Weights of a small transformer language model: capped logits.
MLP neurons of a small language model. Each row is named by its layer, matrix (up: input weights) and neuron, and shows model dimensions 112-207. Each number is 500 + 40 x the weight over its row's rms, rounded and kept within 0 to 999. Numbers have three digits each.
Before each neuron's rows, "fires on" lists the tokens most often at its 100 highest values on Wikipedia text that the model never trained on; "fires after" lists the tokens most often just before its 100 highest values on Wikipedia text that the model never trained on. A number after a token or word is its count.

fires on: "===" 23, "==" 20, "-" 13, " of" 8, " and" 8, " |" 7
fires after: "\n" 50, " director" 5
L3.up768:515473508531479517484491499445449519455485493444517498543480490430467510570518464459420498434583529604530570448576495472543495508491495435481490538561448507552473526494462493564491578430521541539526489502505512467522472446450474428538534482417458418448436562513521509445425461543451538503

fires on: " following" 23, " that" 14, " During" 11, " during" 10, " same" 8, " one" 4
fires after: " the" 35, " a" 7, " at" 5, " as" 4
L6.up688:474562522496554416558471427437463454521502475520553468498510506465459531506543522510526507510521509480514532522499473545533541445505441540386519450499446549468529510478536449497493609556523501524582544481507488444462473493494478512571480468502445509497546508533457565444371471530520458579

fires on: " —" 67, " sp" 8, " role" 6, " as" 4, " -" 4
fires after: " |" 74
L4.up7:463538524451530520480517546501466500516455472474547475437507506593488469557560452548495481519573514538566451537460470515502473514507454502491543502459505542477560458442404504495509514509522478504474433511489447535439487491480548493524521541510493459496512514521528481478449517497553520537

fires on: "|" 28, "-" 25, " |" 17, " the" 14, "\n" 5
fires after: "\n" 53
L6.up450:498495498515554464535514476436478520417535528481568478610561528452479529511571461495520482500605485521439496481510437443439480511511509521489497460515519479534483505477526571445558527487457524464541516561509558486506527481407466484556519541506517437484508500526513425459573495551494433454

fires on: " of" 44, " all" 21, "teen" 5, " both" 4, " few" 4, " most" 4
fires after: " one" 32, " of" 11, " in" 9
L3.up841:475494477515562458517543537446505458506492451435567476524487521477491483490521457490440471502495466512417465502549381476473543396518476509552562580484407495523498482495473486479527608502428488507515530534509514466501426519495507526500442496507483466392525459536512452494498488535516516535

fires on: " as" 53, " of" 10, "ing" 4
fires after: " such" 26, " well" 24, " rest" 5
L3.up17:522466489515551531588458513472511495485430539521437482475439516530487470519421534502447536438519406507504434519578441502485514528572506487469506465513482505542591542509493504493611511458471509522516504464506513515481482485482494471559553480436449510475548541467486486456521474559467448511

fires on: " " 77, " 4" 15
fires after: "|" 83
L8.up508:497443461454540424564549449511515478577392494575513464473422519465538503461496470516515470495537517539480599544509466466524569517496456417566542413510497584483508475519483452488489451541435513523448488545580494494537465563504548521554523498499388482451523443482468446547504476509550436525

fires on: " —" 63, " –" 34
fires after: " |" 94, " medal" 4
L4.up231:521553512428534522517520493498416470441479503499551472502506544480493480540518442566536372472540549529480619455481482567532539514462488484473568478542414462429561510464450521493520529507481493473479511484517508506467453491499446519456546524424463417474557484481476453522457530481536553463

fires on: "==" 59, "===" 27, " \"" 4
fires after: "\n" 91
L8.up772:448517534472540512524546504477478486429418542449528461540447564535502503530503468529518488524561497483411512471486487473565540526553535462529487507501492457442545478488489536528477481507464494562471469486518548471529512549437458470523493487426374471488432487541484434461494532530474528509

fires on: " —" 66, "–" 12, " |" 7, " was" 5
fires after: " |" 66, " " 6
L4.up300:454544533518497492529480507550411523506489556514623482499476574558608511518568492564484409544602494500531574451498539525458506445533438534543526546509467485460556507470537507522509447489513486486494485397463493504571495515483509464507513527471482468420499447509473498483580443557460483485

fires on: "-" 64, " •" 14, "9" 4
fires after: "\n" 64, "-" 15
L4.up526:567502473502551483505583479513443484459510471483500434541516522474469509444599445492516520509523462569508494461491477447517537512499446535529466511495523427464482465510562562450574503429434510510540494503536576442446466536511439551524554468471496493560563428555501446512467543539557494482

fires on: "-" 21, "==S" 10, "==C" 6, "Ch" 6, "===C" 5, " (C" 5
fires after: "\n" 57, "^{(" 4, " (" 4
L4.up339:515512446449555453507532467524500453439505503503464442532557505431460447500474524561525497452504483506414484460525425507502571503555517489519544511481468466444556517466535546506552467404544502534516460483568509487477440528511407535535522537438525499474589524536543479480496527516531477468

fires on: " 4" 15, " |" 14, " 2" 11, " 3" 9, " 1" 9, " 5" 6
fires after: "|" 57
L8.up741:500515581485569458524553551427513514530507483572486484429424503569508543479483464489498427460564477441517566465506501500470491520555447533566432472510553519393519531490523457481535451494525557462447521481486475524575511507517546499485529433469466456456466471462512508578544473549499455480

fires on: " 3" 21, " |" 16, " 4" 14, " 7" 7, " 2" 5, " We" 4
fires after: "|" 53, " " 4, "-" 4
L4.up317:419526559550560442474543492470444472479509505465528450515498536530493487495604500512486440449533483521463510531453499477514517482461412425530525515470455449456450435539523456490511497577452490525525523470502538514493490501555446450557481540554489452378454451518539417505507411516474496579

fires on: " |" 39, " a" 19, " \"" 10, "\"" 7, " the" 6, "\n" 4
fires after: " " 31, " as" 21, ".," 5, " |" 4, " election" 4, " of" 4
L8.up904:496507611555505559500579494540433521435505499529527487468467554482518419556489499528475503450573481505446446504486543496540510604535486462494498558531472491501519501538533480613514521407534495460492417538496433510534472459483474387521492488511455456502430570505554572444508484499436537469

fires on: "\n" 57, " 5" 5, " 7;" 4
fires after: " |" 55, "″N" 6
L6.up460:496580484474576510492490479495494455444512503457535411481559486513456542525545484433492506468531526445523446414579493502521509444519426501474505561504449522440421479515500452547476517486489525497460559540490513366449481446431503518484511548507408443477505488505482528504480479533522464537

fires on: "\n" 49, "==" 5, " election" 4, " Release" 4
fires after: "\n" 62, "-" 7, " The" 4
L6.up479:462488488483589548498504460486492504510463519510513494563575520466542459527585546570539491415596507507467522556479477439479506535557504548485515509539494599488554557482492539511491565443493488491539449532527492481530518510508493430539507484519384507473504503538552470447466525521449510486

fires on: " 3" 22, " 2" 17, " 4" 16, " with" 5, " of" 5
fires after: "|" 70
L4.up912:513480550455524461540574459422463493528488499459492517530545540513512483503541500504467433529544457494438523499529443476510509427465460488549487473498536485469517529583512519499526499429456505506477574456523532514554431525464430528483543542487538464445531544582479471514464444531455510440

fires on: "P" 16, "E" 10, "C" 9, "O" 9, " 4" 8
fires after: "\n" 57, "|" 12, "-" 6, " |" 4, "==" 4
L4.up336:503482484498484528517511445488477449487492468431478451446519525499518470493527515537474454436487465518407551545502421489536589481571499546549493451453491535507597530474546535577553433485506539582413434521608480485525472543526463499510546475496471499527471462542477485531491508513546506440

fires on: "-" 32, "\n" 24, " he" 8, " |" 4, " Daniel" 4, " was" 4
fires after: "\n" 55, "." 4, "-" 4
L6.up465:459501459491565479476472472415508491493515514470495475551522559457562509498583526576481425506571455462507482532477465534477514508489458482511524468477573484481485514418471517482516563497521590483531489430499503468544536555496510456477518592482487543467504531508533452547504445565493419484

fires on: "\n" 84, " Most" 5
fires after: " =" 49, "\n" 35, " b" 4
L3.up912:434554534513537535579559543447527437452473549492501464503501537490517490493483527472486466465500468545524522479487491511522557412487448509555504521479455520469470451482473473480532572530375502551500465530501490495496513504503496485561505552544430534371449490515517458450470459499475459515

fires on: "-" 94
fires after: "\n" 94
L6.up199:511526434539538447529526450462511529427532484473539517571566509445493538469550451508507521526568489515485615493528456443555516450565498510542452440506534504498474509450502563460519436450466543562508467475500544489501490489457485453507569534537441456505507497532504482437463459596478424437

fires on: "|" 60, "-" 19, " |" 6, "\n" 6
fires after: "\n" 81
L3.up296:522573499532473501476514499413489472468522466485520436534514504497512531561539464529440440470530452511502531437494478497538489481473434485544492458544504457493470471506444524536469582440443553496588501502522466445523464448496550495523463406513542440511438529465480528459427465518452499531

fires on: " |" 62, " ==" 5, "ens" 4
fires after: " " 42, ".0" 7, " def" 4
L6.up513:446440456511546435562604462500539533488457619564538484561481626527467440531515539511412400573556398541449430457463536517515493520520499485522548491492487493468439464514492551546538484382499545444461434487536494441508508495520491490514538467501485503478517480529533479579516498545500503561

fires on: " the" 94
fires after: " in" 35, " under" 18, " In" 14, "In" 9, " over" 7
L3.up556:473530564494517408543522517468484484512434532540487494464495519508467487525493510482478493500537432548482469507501498482499486460499458456435494415518476521489466505526474592494555578514457449476512416481593496523490485510547478461468519443467515545474461562489479502468477452504507503515

fires on: "\n" 39, " by" 18, " 10" 7, " at" 6, " in" 6
fires after: "\n" 39, "|" 24, " and" 4
L6.up534:536484464442469494510581453474487458529457476463520465466532463540535516489501491556530446430582481513539490552477466482517577480523461452503544519477520582466501503532506509473480515562554475525520505487516516434536495577561426490447455519566461503529576475542510479520445508564478473518

fires on: "\n" 36, " was" 24, "-" 11, " |" 7, " an" 7, " is" 5
fires after: "\n" 28, " =" 15, " was" 4, "1)" 4
L6.up55:546583520528522474502487480443464487468463535459529467534512510465577559483575500545504463509561475523466515482499457489514495492552486489570511452482481538516480507491447508568508469471497543541500445428547505494521478438499513478541503426418533427493466474543456480493526460543455487532

fires on: "\n" 82, " |" 8
fires after: "\n" 79
L6.up651:460522479437582513520538498463553519464495586486562515559538530504547532484551532554526445513548444496496466500463527487532506509555478485461505500477529515437465466512528543531515546487486523492539540470582503449527479471504480465540527436451438514467518499528496497523500477612490438524

fires on: "\n" 30, "\"" 19, " were" 8, " largely" 5, " generally" 4, " usually" 4
fires after: "\n" 43, " is" 7, " were" 6, "There" 6, " there" 5, " was" 4
L4.up731:464548500553567483552474562535484503446477534487481460465454489427469505550583494504467469536547465490446565487548456528473499492572457503547552553469487480448508466463526428502538531556405483561456428505505474497516455524392554507567515559483450482427510446524576434531538521503543438528

fires on: "\n" 74, " the" 11
fires after: " |" 35, "." 15, " On" 7
L8.up580:575595483457508504503521526444501484499463529414548463530529560446566543516521503543466511541563514519425544377562462459539515532490458518469476471454558563551456491475422488574572502533533500482489553511523569395500478485508588423509477565556549450496508510480534408493484530525440461498

fires on: "|" 97
fires after: "\n" 100
L3.up445:484581513490504497522482458410501492409452525429602483569557518420540494535502489498442464420603536504466484469558400491478499521500499474564452500491513499500484573521486533585548518451510577537496530520480510432554466530433513491618546470468445497516492475493472482486517507523511467477

fires on: "==" 23, "===" 12, " the" 12, " at" 7, " to" 7, "==A" 5
fires after: "\n" 58, " was" 4, " |" 4
L3.up802:523479529485540444461566513452430510441515450450546458576524492468507531569554432485455514450539428518461511474511487467643506486546518538504492541528451446484482459502557521564553580500494529547560442433494553423525512453492480469517460510465522436516470491535528503517427539553462501535

fires on: " of" 59, "\n" 24, " the" 11
fires after: " one" 32, " =" 22, " of" 11, " many" 5
L3.up342:520548463567539416599465547488500468484462463437518473496476580446485521486482454482433450485530498514496481403578390468464519470552393434602561488492449454451497430519479531469522534498443550511539521467502483463519455522495480520486463476488464514419511430514439421520466509556546502519

fires on: "\n" 69, " =" 10, " the" 5
fires after: " =" 44, "\n" 25, " is" 4
L3.up193:488547512523593486562530536420464474469441558460510475504446607502519542532454482465495497457544462540533505504535475469502532517491489523556492442454467481476514419510489484563510493535476522506462427425471486464483502462464468541573559491478446446451497472530541453505489589540526483571

fires on: "\n" 93
fires after: "\n" 95, "|" 4
L4.up305:539488576484544502500550511392524444517482464499521477486425445499511486504503490535466476500519489493447495546568436458486590517505448495539485508495504506542516532524525433495475544501498485497543530504543499446529535470525440447519510458495484491489493506535485484471392511496415466494

fires on: " as" 21, "s" 17, " |" 15, " are" 13, " were" 9, " is" 7
fires after: " " 15, " there" 11, " known" 11, " There" 10, " such" 9, "There" 8
L4.up193:558508554551560496531476476504512488507466465553522456481472531548554481460492496498478522537540432550457484492531427573517492485602436557569534505513539444454547527474535462517552496529427572519463466459541463504486499565439474542553518441438484476446493481443517483508520446582486406563

fires on: "-" 99
fires after: "\n" 87, "S" 6
L3.up33:531554494514500484528498503437480477491521482476529452527548533433501511467579460540452481536548458543424481495476464462522501528442390537475568501444496419483466465484613466471477540488488450492591514471527615444490409497489506454544510530434516548544522546544509415486438456523459507448

fires on: " " 57, " |" 9, " or" 8, " League" 4
fires after: " |" 60, "|" 6, " " 5, " two" 4
L8.up990:487584544508553514561555465509492455500470490526566450518427501498498441463487463469499489474542430538501506462589487557521506389538488513508563427544550522423493482528444484488574506492506509462449474504485481508530473507457498532491504555505368547520517467478501436501499539511513482524

fires on: " the" 34, " a" 13, "'s" 8, " an" 7, " its" 4
fires after: " as" 27, " the" 20, " of" 8, " was" 7, " become" 4, " became" 4
L8.up559:518473489581532493574499478539491453477488446519479481506441510522515542493477474442557517389527497534525452495554416471479510502606497488487562441486431510429492456472494474516505545523457490534533559519503483556525467488505505423577559490476397507472435488549493510460492475478443549540

fires on: "==" 47, "===" 16, " The" 6, "==A" 5, " \"A" 4
fires after: "\n" 72, " the" 5
L6.up381:440536494457534496518560518470496496551498583497569473577521480473532446520517477559482477469538524525507498514543473437518508425595535511436444497557449571481513445527482507535497533426544506560525483452525539464495471458449467470531516498490440494477546550495553511490464541536463493549

fires on: " 1" 31, " 4" 15, " 3" 14, " 2" 11, " 6" 8, " 5" 4
fires after: "|" 76, " May" 6
L4.up251:509476600490453512476546483447450481483541506479452420484549482558535530611496505550522399525521524543444538518459491519472526507485504471488514462502480541449489488549513494494448474477509475451549464514547585516600485483532437495502496526384534503484495567528511524527512455492532527526

fires on: " |" 40, "\"" 16, " Country:" 4, "==" 4
fires after: " " 35, "\n" 30, "-" 4, " February" 4
L4.up925:439528497563609487457456474487449512470479443518573478478470518534518476528507498563568458463614469530451551551497455523498478505534413415543483513506449497467545493450532501537542474518477505479487413521538480441451476573532481516547507442379417418511546460485504509508568472539498517584

fires on: "|" 96
fires after: "\n" 98
L3.up689:442562467533530503544504520505410509460524503421449427534513499503502527507523472479500448447552486502431533392498523488505457453563501536552544507520521428501484544460458514553464466501457542517552484503452523483573500525452421505525508500526470425535480421521464460511533502552535504460

fires on: "\n" 99
fires after: " |" 39, "." 20, "\"." 4
L8.up276:413521498515477448518511500484481488509478526405608464485454506422545480479553456482445476498569442545485517460553551479550454493512477473512522510537552578501503477495476449538541550491543498433439563536519477393508477484459540437555486563477492457493388537523518497509513507555457515585

fires on: "|" 46, "ir" 5, "-" 5, " dis" 4, "," 4
fires after: "\n" 51
L8.up616:530503490576532514565468509457490507459522556426513501560595545444488579561526504469457471490548469588454524414510534490451487436536471491530550475428535547497513539455505551569554524470507558530520436492469460476473464479455543500539498487497473451528475496432505497477525483484503518501

fires on: " the" 39, " that" 17, " same" 10, " previous" 8, " other" 4, " this" 4
fires after: " of" 32, " the" 16, " at" 7
L6.up426:431565549512557440501529486490519487453465516508524506415459510523496522538510459458517431565517510515523544522509450493513591519473433440463535521520469558471470424495468510509583543447491452504546513490527519486520381473541557505612493417499469582506455524468498497505533485553544491547

fires on: "\n" 37, " al" 18, "\"" 17, " |" 5
fires after: "\n" 55, " the" 12, " " 5, " a" 4
L6.up43:457536447510590524518504524525447455474480494532493432481479470385510522436459460570492514428510521490432523487562509452492499535493524481449497527463502492512538502451515497485548491553478486526433494568481457512480478452480536447575520468509320447514518480495507443483441573469476344528

fires on: " F" 34, " P" 22, " N" 9, " M" 6, " D" 5, " B" 5
fires after: " |" 51, ";" 6
L3.up628:532516501471488506466576441466482506484510433457486430525526510472571521569469498535452458475536533496473604494542478497544447489495534505507534467511409463483526456482474550539473474483461557552498461444468529507535473474401503410515501513496471433438432518611605478441463468589435476494

fires on: "\n" 47, "G" 7, "K" 7, "C" 6, "F" 6, "M" 4
fires after: "\n" 73, "===" 10, "====" 6
L4.up503:581499521537556535466483487483342491473478464505501430538466513459460499491489514533469519421506432564449563473557461481525520465536500504561533508507507506548482534493495546536520515532474544568526407493549481505528529542436499505556497514533463495492522508525570491480434564567453494525

fires on: " 188" 17, " 196" 13, "–200" 12, " 192" 11, " 195" 11
fires after: " in" 24, " to" 8, "-" 8, " In" 6, "ia," 4
L4.up986:460543491464481432495524484588506417521512551537527435484528564455488438580475511506490544535509402571506475468517549527483476489562490521502506532446493487488475444538432499551461483479545512477445451514523485479454506535461532516507510544520532462487503487473546500563481518598543507520

fires on: "-" 35, "|" 9, " |" 6, " Rank" 5, " and" 4, "\n " 4
fires after: "\n" 54, "|" 5, "K" 4
L6.up852:472572483473489479490517442432444504488586517541588393547574542441508501468565501507491486465576530511426481543474479490496526489521507505564459455527520491521523498374444520458459461435488424470521418484574540490523462492431538488533495494538493426536510624529562510473522505512468465462

fires on: "M" 68, "B" 7, "E" 5, "\n" 4
fires after: "\n" 32, "D" 7, " OS" 7, "B" 5, "RA" 4
L4.up375:541476502534474525479509466472454459445490494488518416546473466470478476573535491473446500459495415524476508448598471489546477433560498496495509521512528475534446487479519472516490521483447489537493428449495528464521518467424515462606536523549450495525512485559556499545542534578463485573

fires on: " —" 41, " |" 30, " -" 25
fires after: " |" 97
L4.up534:493515576518580574489498536536443534470463460486521477498524504535551481574527479517436452486623534559509529501520496521495469525509503518487525531444514567462543526437403436566498489564528533531441454544477469538530445543426448453505517517440498435446470529497516485463446483540484479552

fires on: "|" 55, " |" 28, "-" 11, "=" 6
fires after: "\n" 72, " " 5
L4.up411:490461486517536434482500510438482530454491446507570466528541532435510440488533476539478476476597408546475555521509442463479475479537499514544508507480470544487528493484440521548541520507461548534551507464578524446545484515460448484498553451443484448528499526535484442432436457547438459483

fires on: "\n" 40, " Wisconsin" 7, "\n " 6, " |" 5
fires after: "\n" 33, " the" 16, " a" 9
L8.up776:545518492423510472580520495469521472445483495484524473519512536504486491518533507514496470526561431481538484444484480505562550497496487494474515494539485520495536464475486479499482464508522514514566504516580497484504412416527456460549548522477411414424462533512524461549498496514480481580

fires on: " 6" 44, " 7" 11, "ov" 6, " 5" 5, "1" 5, "f" 4
fires after: " |" 39, "|" 21, "'" 4, "ammad" 4
L4.up667:492562571427437509494476475442493487506503542485526479443466552426562539474571473553487375529536506500489503476465474553500485521475500509575507548464512517496522502477490554496516475510471511489587465480448416540537481496539488476509484422477543460396405411495485529544514492529540558485

fires on: " |" 75, "o" 5
fires after: " 2" 21, " 3" 15, " Ne" 11, " 0" 10, " 5" 7, " 4" 7
L6.up738:574518450487567476503400501494497492493466566528564518520469572503446546438469467557531452498506555494541429439529455485495528514506450549544531448437449464479455451506460531491541547549455539456528572450553492384505488506480476512526464491466489592492542477469474446504519484520508461532

fires on: "-" 53, "|" 27, " a" 5, " of" 4
fires after: "\n" 80, "Species" 4
L3.up975:497553500522492523516492534478464493438535503437504445554476515535488561522535450443481485432542501544447552447439513459521552493443503474476539497449541506515458450459495459574498530537497530549502446554504538488497417451488472502567468467514502446500458515496490448485476530584486470559

fires on: " 3" 29, " 4" 11, " 5" 8, " E" 7, "o" 5
fires after: " |" 51, "\n" 4
L8.up166:439527516491499555513509491426500426467426537540551450520450534481502535492522439503526460533491526530505505527532447508565508459565498527560550584507501486496543483473562469518497496542565586599516468455471487521482508442466517480551450496477483532474541535584536483546409427571509465474

fires on: " the" 29, "est" 13, "'" 12, "–6" 6, " July" 4
fires after: " in" 26, " 3" 8, " tr" 6, " 32" 5, " 4" 5, " 1" 4
L3.up381:455498494499554423537445501478434458515491548556475461507559519417485510500443457552478495476528541461450508455516497466510581505492487468517493524505448490428492518565491535499528520547458433503528576490482539432431501505514489514486476450519508473489456481514454466499451549571521428543

fires on: "-" 53, " •" 17, "\n" 14, "|" 5
fires after: "\n" 71, "-" 17
L4.up482:479545501507518466520503457480496459494522509556471441519562581440506493491591564567488465466536477517414517533525481465464549535515430524539458482511568441502565544460601485472516446464571493556498437498530519483527496531500431460578552513492463478531531477545548482515497524494510471449

fires on: " 1–1;" 33, " 2–0;" 21, " 1–0;" 17, " 2–2;" 10, " 0–1;" 8, " 3–1;" 4
fires after: " 1–0;" 17, " 1–1;" 17, " 2–0;" 11, " 0–0;" 10, " 2–1;" 8, "–3;" 5
L3.up698:458542482466540487497520522538482465433528536512474447527546514498552494490591516510514516510521550524424510505432497513587537502548510444464584479520460450489521559433539483512506518493520509576473488515512551433508504473504478486499449569466439462504548533611520444514429441522498496460

fires on: "\n" 47, " |" 16, " 9" 8, " +" 7
fires after: " |" 61, " ISBN" 8, "\n" 6, "-" 5, " 9" 4
L8.up843:489550529499560490521533433456516471488476453507476487505548514437524407477574418526458483444502507456497486512519496446459515523492504494501505455519530606467470544494409485533589486522530480484514535492449524509423503500417453445519563510520489507503510507539577427449553594516434464587

fires on: " |" 97
fires after: " " 21, " 3" 18, " 2" 14, " Total" 7
L6.up375:583573468434578489493483529490489506527453545494509474452431568526469556514475556539498497538516510596526497374529470463497463484491541535521602470458457494556462508522435554585445513483430609482506594504535515401482498543470517492493477457527476485415473495463504515518493451592437415571

fires on: " " 99
fires after: " |" 91, "|" 8
L8.up340:464515532514578482524540457513590393558480475553541449446518492552465497470577466445426432474524501503523477475554541569577559391495445481530525420531518543426506555407512451586558501540552537464434501499503437543507495488485496514504549519492412538437529478505502532495449542493490484493

fires on: " 1–1;" 28, " 0–0;" 23, " 1–0;" 15, " /" 9, " L" 7, " 2–0;" 5
fires after: " 0–0;" 19, " 2–0;" 17, " 1–1;" 13, " 1–0;" 10, " |" 8, " 2–1;" 5
L8.up798:538501543413550490528529507525471460495510527500525415520532483514521529447519514484562439499533530510477484436546439609505513498500479469502522532488526510446529446490414548501496495502537534554508504508491576456529452533473465507480539527473471435492532539573467441525455515508509463505

fires on: "-" 55, " Paul" 13, "olph" 4, " Alb" 4, " Esp" 4, " Joseph" 4
fires after: "\n" 54, " |" 8
L3.up455:527516472531566521519457544460490469472527501486489451550565615452565579520520498535496489488534482494470532412503497504499537492475486452562564498453584454503456567520500515507503502438483566492462543507522511491476445480432493474505532499497484470514502507567488421477465487573458422453

fires on: " P" 45, " M" 21, " Sh" 8, " C" 7, " T" 5, "c" 4
fires after: " |" 42, ":" 14, "-" 4
L4.up727:498504510523529457486537500478480434477504490480478407560500561439529491528450480481391524428500475490470511370525511485546556470564514422512495533472488522514482541551451519553448529445530499550446474544483539520522455507441497492470475456474495430450499531594552480524414555593519471461

fires on: " that" 19, " the" 19, " this" 11, " same" 7, " by" 7
fires after: " in" 30, " of" 10, " at" 10, " the" 7
L8.up296:427569462526536518567526517551410485428483485492459475478554584499464506476466470516462496577556463507472501501458418488525502598505508483519503458421455514460462467528541603486543455521397542460567417551531529511489419553486449510557473490457466464454510538562493488518461489554477519583

fires on: "\n" 43, " 6" 10, " 3" 9, "2" 5
fires after: "\n" 46, "|" 28, "′0" 6
L6.up429:523493565486445489555545480487473468559440494449576439481561496484492438544570407582462369512533490576453475519456422453501510503504535449486459533463518602481545487523444513492540590503466523514555422481569496519506534522541492521511456504514533475482526515569516503497420461524515526499

fires on: "-" 67, " m" 16, " p" 8, " Pro" 5
fires after: "\n" 60, "M" 5, ".2" 4, "S" 4
L3.up748:495544512506528552539568546455469506426490497401516436559516525498506488541481476449469497477518507523465502416492461412543500474516499452532490480457493417501486515531522477528498510419456550535520555485511535470497447499431463443498528488459515467534470520596499397450506477570459511513

fires on: "\n" 34, "b" 17, " |" 4, "s" 4
fires after: " |" 37, "text" 14
L8.up324:497623512558454496453488489517510456460460569424441495483561499499506541530513497456513525498505499508492478465515543534548464557536455457504520488472471527516430477473459480539504411499515535495498475495504551350504485539467543442537525569499580500511496559500595544542467515494477468512

fires on: "\n" 30, " make" 9, " take" 7, " spent" 4
fires after: " to" 40, "\n" 30
L6.up353:518512549492499398508520486486554484508518496483595496509539432494458536468515449494543549484558417482524459525537498494515555480508478475533512495504435442481486473510457508519551499501470511546589529455485568416468507458538448459489486469510492488440479552605443479455420433518452423547

fires on: " a" 53, "|" 9, "P" 5
fires after: " is" 41, "\n" 21, " has" 8, " |" 4
L8.up431:522491477449535441521563484449485466435523470426543499483632474505514518432523450511478495456508462500528425472516414493470502527491439486583482513528504479468499469489489529524573485454483549615475507409514493457557511546454481460508550483453481475523500536504487494477467525502445456424

fires on: "-" 50, "ore" 5, "\n" 5, "s" 5, "is" 4, "re" 4
fires after: "\n" 55, " w" 4
L4.up618:504463510475573539523511500470516492427408520500553443495510498543526501491546470509490504534540431523443491512534488561452532465498435526563525441580526489538529530485504534516628491499468443504488444421497501448544499527513465431553510479510461507476470462653545461459472499562470467511